Weights of a small GPT-style language model, trained from scratch on English Wikipedia.
Size: 16 layers, width 320, 10 heads of 32 (1 for keys and values), MLP 448 SwiGLU, vocabulary 32000.
Architecture: RMSNorm before each block, rotary positions, no biases in attention or MLP, tied embeddings.
Training: a variant of Muon for these matrices, 1332M tokens, 10163 steps.
MLP neurons of a small language model. Each row is named by its layer, matrix (gate and up: input weights; down: output weights) and neuron, and shows model dimensions 48-303. Each number is 128 + 24 x the weight over its row's rms, rounded and kept within 0 to 255. Numbers have three digits each. A neuron's up and down rows have the sign that makes its largest values positive.
After each neuron's rows, "fires after" lists the tokens most often just before its 100 highest values on Wikipedia text that the model never trained on.

L5.gate250:100094127126125104110099150156106091142145111072137097112117167119137128102165139158080123147084153110137129161095141134150119077106169115091135106098143117095127099171135103162180122087176100141132131114112132121094121116164108135125166094120124106144131149123126147132121097168111117124138115124127101155076073133101137107094159135106150139136131121150085131159133085093136118145114123123131127108143152126155092189119136134139129133103145112112165116117089161132184129084158126139140125119113106130116117108186075100139129136137106102147124114141088140136143107146123093106136168105137082158147163147161083151131135155131157120138134097099162137120185118114172111139100145144126111095134110137139138150112117114101095142126150132106141096146173127161115129116097128
L5.up250:119108105114119134113118054125151088162128084111160115167123100115096129156112116143125151127151130146121104144087136110122139154122115104103119123127134107131106134098123076154129122132117171137099110154084109097100104100131142115157122117140136142155119092132153079164103119063121117142112107115097062131136083107154131153134134162130159120130108185161121122109148153135160125154134120104114126128146129104085098100124112122113124124125158155123103130127115126102094131080114109108151132115117152134095108078110138148119128115115123088098146142140155056099141098138149107118144149130088160158100157154134176117101117115123106102128139091146088097115163140133075112101150155119079146118113114120119148067116141128174163138168141155126086077127152104112151122125110087
L5.down250:096122106073141123128159148107161095114108099150117101117131077103142136114100118089101145145142103081172145108169142153138146169108142104131149116083163099110159132148122156182143158135105125088161161137097135154118117157156127117154114148159126113124118156131153124145142135113130128133152101178117104174116131130157102116146138115095097129108085137100073100127124100169117123116109150140164166141144130139126121162146148108137118101128145109150110086142109123158120134072113131103091164116108196109122142165134118172154155137096117147101075126107102130114108132166122135156071107117127089144088164132138140194128115116152148129097093155139152119135154126154141134200136064129114154121160140117143143146166133124111141113095138121136149134114137147145135109106130156
fires after: " U", " House", " |", " Submission", "U", " No"

L5.gate447:155157137102142117124131144145173127138136155130122144132107169123088114151170134153145124115110129153100160152111171091110125124114121099102150141141121152138099127110104134074144100138103127153101126133115113132134169109154134108115143096159172128140153193150143126125113167151119151161116140152111130133124133096079117146140146129132146127152109148131137117101145085186151112218133128152135126143155089085157147148116161086116148152120115080101158128146085152122177141072104098130112139121150134132132095176146115155132130112147100119147148125130124154095118100127114136107151109118188136106192145109119105158075143152157146129151146168106130158135111136078149167118100132117098147131107131155161127132116120136135124102116100144136102135145104176119137141088147130
L5.up447:183148094106108115105095141115194098146135178119102132126101139146119138145170123108176129119113110089111139180136141140093116116136131143108158145132089147119106156120115153103146102096129165126106113142092110096154123108161126139175140086139201163121142159119139132126118165147120135137131120154142158158113100112080113148119087123141126140149127151127109092127127121142151095117109138127130134117103107090154151095129113131123132103150149159145158121115100141143115142070151147122131119123117133093119137144139068179147161126140122132142124112099138210139137107132111107082132086137123132104149104155144126140075146109150125149082112155118171149173122163147188175109118170102134105116120124141149128104138128109146137127107128147125132157140146150105110091119142107
L5.down447:125114114167126113099102134138113121114090121138153139136122152115118123125126117180106167106121084132146108135111129109082107123152158101127146146096119136099119074121109137125142138124151121130147112135187090097120154133133106122152133141111129107109156143073153195158140142148165132133103136128176116130148122100121152126092140187126125122137121166094136121134138138140143121139126098077141108124140148120123158081172141159126105095089103128098117140153137111137144107099106134131114130095127164136144104109130102119145099157170064114134142144108128139099168123133152143143131100102134156116133130130119136140085122108168139147168111182158166108114107098122126129121104152143117125129115141155143112139165155099130135133107112157152117137100158140132103116119140136
fires after: " the", " The", " an", " a", " this"

L13.gate347:162162088126103125127122145158110133152126133138130166147110090073115095081108126144132148147140168129112122121091149171121129148124125122098131141117143140189119126150142107135110184115120122129097156112160090127103159117121158131150102143144188172106152131090152126143116137142130131110112134161123159117156121133086118124120145102116137139136108111124153160116170113110153100150131134118114115147119131138110188119147147109119094075143130114140169118191097112140086098132170099099155145169163180147121128138111138136168128155137140114121131148138146161131104140119119130114142101148134149153175107110159128125132120136119104128094115131132136124132142144150089109091117121104108118108148156116145116128116111122171137161144146124146127111122149143165102166142107174
L13.up347:100108123134115126108113176196127154120097127121120148124125093119154130125121132134095161137107137158130176114130161156168150090137129142119135102165162123147126112165128133149149145099154141127122111150096129108147131115124129114124105167174195064163156131087141133111151165132158166148156151134117131144097111113095123107125177136120130076136083158116133161122140137146171131158170147140086149095086126136126119140152120135121080111149100112151113137140113156154103126108136138152127112145137151145095129137106133112182142138074103116174110128182137102149119128136090154083117124141172152123127151135099073085153143093130164136097109134147116137153116153118119087089147134137100139127122157136098136124157123134118104124101118137106116158126151142139079147107093144
L13.down347:160145093137158161144114185164087144160163111136142120125117130105115152099157130117110117113134120136123094125112180117109089147074135139163154112130110108124140111145172089153161174127146126114093146109179070100147115104090100148141114146132128106140112107125118080176186073144137073077145137119100107159166104140149090120120156144114122160126133106123141112136185106099110116114165168139144116146137117155110134142144122180135102153123102153084122149110163123138137136131134150129102124174128182132124098148107127124137140129148117156116126159115103136083152131142088116146158126120137122125144124114127179113141147128129137161104105114125126155110145098128114113068150113092152117150107121137146108122126132151108144124162105099117087075105103104147126115124099138
fires after: " |", " -", ","

L10.gate155:100089148091133123113145121143107118159100105127151125103178120163129152116144132118108178099131191108143113087165127109110163080122155140136141133141132132116127107125124135137091124110139117130151105116132171107135138111141073135131113146121178094100127147144152156122165076107110112120144096110150120141117123130146137117128105136149130100108109185126166142117061107127148176166124106173173137137179109100123082131148119164137155131137148120152109120131151102154152099127107126114157130098115157166110122174106118177126141148107141091133119134120109080168123128138132074128134078109154077153112135122112117157125153155092130158137168169135176144135111177128118125135111146176137175121129162127159126101138135114157129131124152112108125127122082115149118091144114147
L10.up155:122091145104151109178100138120113149119148142127115135144195094120106191149093106135151158131123115125123150094154162141118121115116119107133129113128111068114146127130120088146136104133125128118132139110130116079137154115128084137181142086146141103101140185110154130123124106112131123126109130109054185152120152147099138128133112103134143160123127141116115107151107124176185128103168136106149154159107174107119133121168151146139109109164156132132128137151144080123132106131119109138113153151113127120139124134115129114136139129135147143141137134101071067152161170092148150122146093128107116114119136121089141136127126144163088178191097105150117121160099134115150134124101154117146072111127115119133100084137093110137123123128120118089135099143095108169130135172109154
L10.down155:173133098128118119136156146137078145096135150151096122152094087144087116153128120104126122158105153082080146169129129164115176137113154101159111155134102138146146078120138093152148114107172123140111157126126121175136146132105132137111132119109137157077120131148163147149117133180150128093119162098105104141082147130096125119124145123150120170159155142113103122111135080153090169143152092094125126100099140121160187102116151158105100097098118151127115137140139132138130158112142134144169128122142119104142111117110177077146091124123142132122155124096092112140120175096175142118124127123146143122105122116151132142131116108105086134111126072091098125154142142177145123122137148090149108128131091099069136110117154136072131097104101161129119138121111130143129149157128174
fires after: " to", " not"

L9.gate289:149104149103112132073130107159130142120107132157083133102136090104136132130103155091172093129154118121129136089116099157107134106142150153150126078142105142134115097122155176094103112113112170133096140133108129120149127107116122133115095067140165118123052132118116192120124180142070162108107148152146108105127127164102137099155149105130152113122126135110111151128133145135127134096127160170162115122135126110158150113145133111133086117125121133155185143162085129135116130166110130139129151124137132113144125121132161097050124117201117134132123133118160117149112119130150103124132131075153132138115085131146139139117150132175120151100081112137144084158086162162133117120122164133145178120104088129107128125111143186126162180124160138141084154133124158137160141144120094
L9.up289:149104125079070123124151160145117152123091143155130147125126160110085185105132135162099117117147151135117113063123089129106155120120077136145126112109144141148157101147124119146172122113111176137153134136114113144111159113173122110120129128148175132138083130157140151097131174112095119098092143099101161135117105133118112117136138099121109111114126102111133143108107123116124129080094128145140159102146159106197121109167155056112131142112109134130164119172134140141156099140126099139172147140112087128123148127103119139072110103131141100113109097119103142110080154122125124099128130101177108122119155082134123129118133151162109126096133172163182147145084111123127121129086125108113206152072127109093146161130173189121116106099157115115113108137107106089135129125140124
L9.down289:161114135140110114089116076085137138101184127125126130132106159133129109113142152172134154119116115153148198130131138124116126150138134144166149134125147078147097109107116162126128145119108135087109125141136109106153090071179099150126126052148095158143137126133125146128123111153154122154134155132116112157138105114140110101144079143161128111141113108154140132167145192115123145164116091117146115168153096144145108123147134124100119136161161110097145131124123122087105115157119143115155121136108138113142112101123119086126134093131165127105088154133140099119142121136134114109172121131143097193132121118134071174062120139095125144167130134129126116118152133098117155099119126096124149137111122215132098089160118169140138134126132126150075138130147137098124119145148169
fires after: "s", " (", "/", "os", "ks", "ash"

L5.gate427:121154139115138121137121115102094122138104107121124116138135078112107143135132108170131107132102140143162126104159112122136116143105104166127101138147155115146116157151122114142195156102132125139136141086135120096132093081172099099141111099149135123104082118101153122145120127123121155179126120188158130136099139090073113135136184132138168134128103126144095111165120090135137110124124112170155134109151107155127104139140067093114120104138099125115104118139102144070137125111153163093114135125142123134142103126109137108122136090155145098109120135116126084127102141070138094111115101147122140108116148131127133163148138093112130114137159126141141127104109120140143164170139117082119129174108120112150153124146109165137104155089119078129139184144136128133142124121107120
L5.up427:141092156137145136129167125144158103144102143115106167147090151095126148130139139134136132154122083102128154146122129095148097097142114160126140125156105149083136153116148136143181114160156098133079147139143074146130173096171144145127112168119112157105113100121130152102123127151110146121112073092115096100122085078113103112140145115176108131140102124107145114129105103187163123133152118135137178129121122131120130164131144116133141097118155143101139130090152103082076120142147099113157124117155129136117073140107125182120124142101128093127154125164148139164116149145121125136094140124133111141116133187116124146136143146143098122135105097138145128144141136101117105110120117150139161154163125147138148108173134136169083122108086103107125131139180120107148142048131152
L5.down427:121137113137101095103150105139155068094113159114138112104121090112086101130129125117132173126109104170147097090154134137115156115140135151151130172158132131153128170132184136108146122188123124122144125119178087118111119090134151112108182138145156113114130145133130164130139090179119120154079103114107124097133111118142149133130147086107096118120121149143162101130088121157128104132133119146152155162116121146134113145126158155131124097127129183115151136137152148148062096057131104134124142108098102099130161137123187093133109122087117128140120131147149120139101153130124103138100087139112120182133144172137129156084140136115081081123155130121128132109142109088124078137122111134104096124142091145190139115123105149148098156119125138153097163158143137144143184119140158
fires after: "\n", " a", "=="

L10.gate111:143169164125134110136146094136156131153121115140128118143128169133116132135123137078122166114098113129154105119105145094189166129111144146123133125119112129102101090118095122130139159120149126156142146114173155123131124105125100116122107125116152129111121132132097107097181109116142155141119154116144097110115135151143156127122126129098077085139111182076159149117154089111111144130134109147064142086125114157124140118107091126087142091103160138138144098172081162135094159156140078135091128106135089150138133153105135164120121140096157135150166141121121174123129112132161141093135146156142097173135101131162104089111131118121147136092142108125143155146147135127138160084161126113139145155139149154134125147077170095107148165102161126135122152154141108093142065120113115
L10.up111:074149103164109138118114111145150139130113179124127110100196183154108112136087152113119134141104127104135149134112134139139120149134114144126146138108129106152130125150086119115111107104117174141153102162123121070085131080075077154090130131125118163137172121150143106117151068102182082166169113085117091126129111109164171149167084100107107128167135137113099113131131126100125143108129135131152144160101104084155124113117114099149121148107140164098136161155119155131134092126125150110136135134133133114096136142098155045123171128139105121108109117120129124129148148140121123125131104123145110170133144124144110093131133136105150108145122108136117128130127168089134106141112118110123142113127116171112166121152126138141074136123152148172091088144189184136116120138132114
L10.down111:132118093116158105130123134075132131150158090121102173146100152126142153121140069100120128137150127162136142114114103087156143110149147146135142095135118136106119113129153143120150165162181135151142121122151100152140128136144124098172089121123140132120111157117081136148135135151114164126118142115140094130087162161064126113084182108138147091085092167083167136143120127113126140120102130110111128145111156157116135125133098157143127133159134123157162123169139152152117164158116123124112117094155132157130119124177151034092119133121163101126119148128137110143120110143147127102092170106127136105166113121137118135124109113143099155179145134085121116157139115130144127125158125125120097081160142131109097104067171122118167138119144129128181115108114141121097093128129134
fires after: ".", " A"

L10.gate385:118163132176128131142141127113120135108123089146113173133157072145159097133123104137129161139173168142121150120139178145112071139123111145148165130140096152127107134143108130117129121161134147122121150112134078129106099117156146115130082148142145140171174149156089145150127139138122138149129107174067111146083102116141137104135104156123124143129158127134140136146126128152078103090173136152136136083115154115097117105216122136097104138156109130121124091110133117144113137141106111116136129113194163092084103166145097153110152108140115113117124122119129160094095155123130143102164114122132129132106130097117108122102097114138153169122100110105118146154158135144148113132125071120142134139126100140118138157139132139141052142126121128128132093148091132154127113099128121
L10.up385:143100127112131149133106151134116119120150108158170145114101117174132111146128109115090137126092125163102167138117130114129130111141101109118118123122115174137151137116138169134104116103108162129130133138103132097107096139161135159159130118147129097153093173155107108130095127064098131132122102145106140143138133157138107141081126133141109135124156099102116098102137168113085115123171118116156172146140167113146141159094113146134157090146118128160141117111098103139149109093139150172166099148103181080110135149110123160151080115116147109133170155097113137084145162120108100118104131132126137130105153165118127109151126086097150081135131115147164145092152144176201153105138146078076142135115115175126118157101145112107149102115136138105142122096131151122158113107141138
L10.down385:138145138167103158122112118138119104113143139143168104127118123200109131131164192103084101090115146113151113124150134123189103127114144126122094111115145173133152150105097095159138100117098116130165112125111154120110150161169148140129108136136119094153106173113086132140119094154153128118118143073183116127151118130134094111101069144082153133142099129118118122108109153094110144141126123095147156139113149073127083131142128084150162107105153169156151118157101134131156101106136140130113073110082131145119151143090108098154161133132124137107164184110141161138134161168089096156111135100146134105150130161120165144149156112137165121129115109086135109144141138121109133122127138147112139131146115133128150111131136149141125137119088165098121146110125114087140162143135085
fires after: "\n", ",", ".", "F"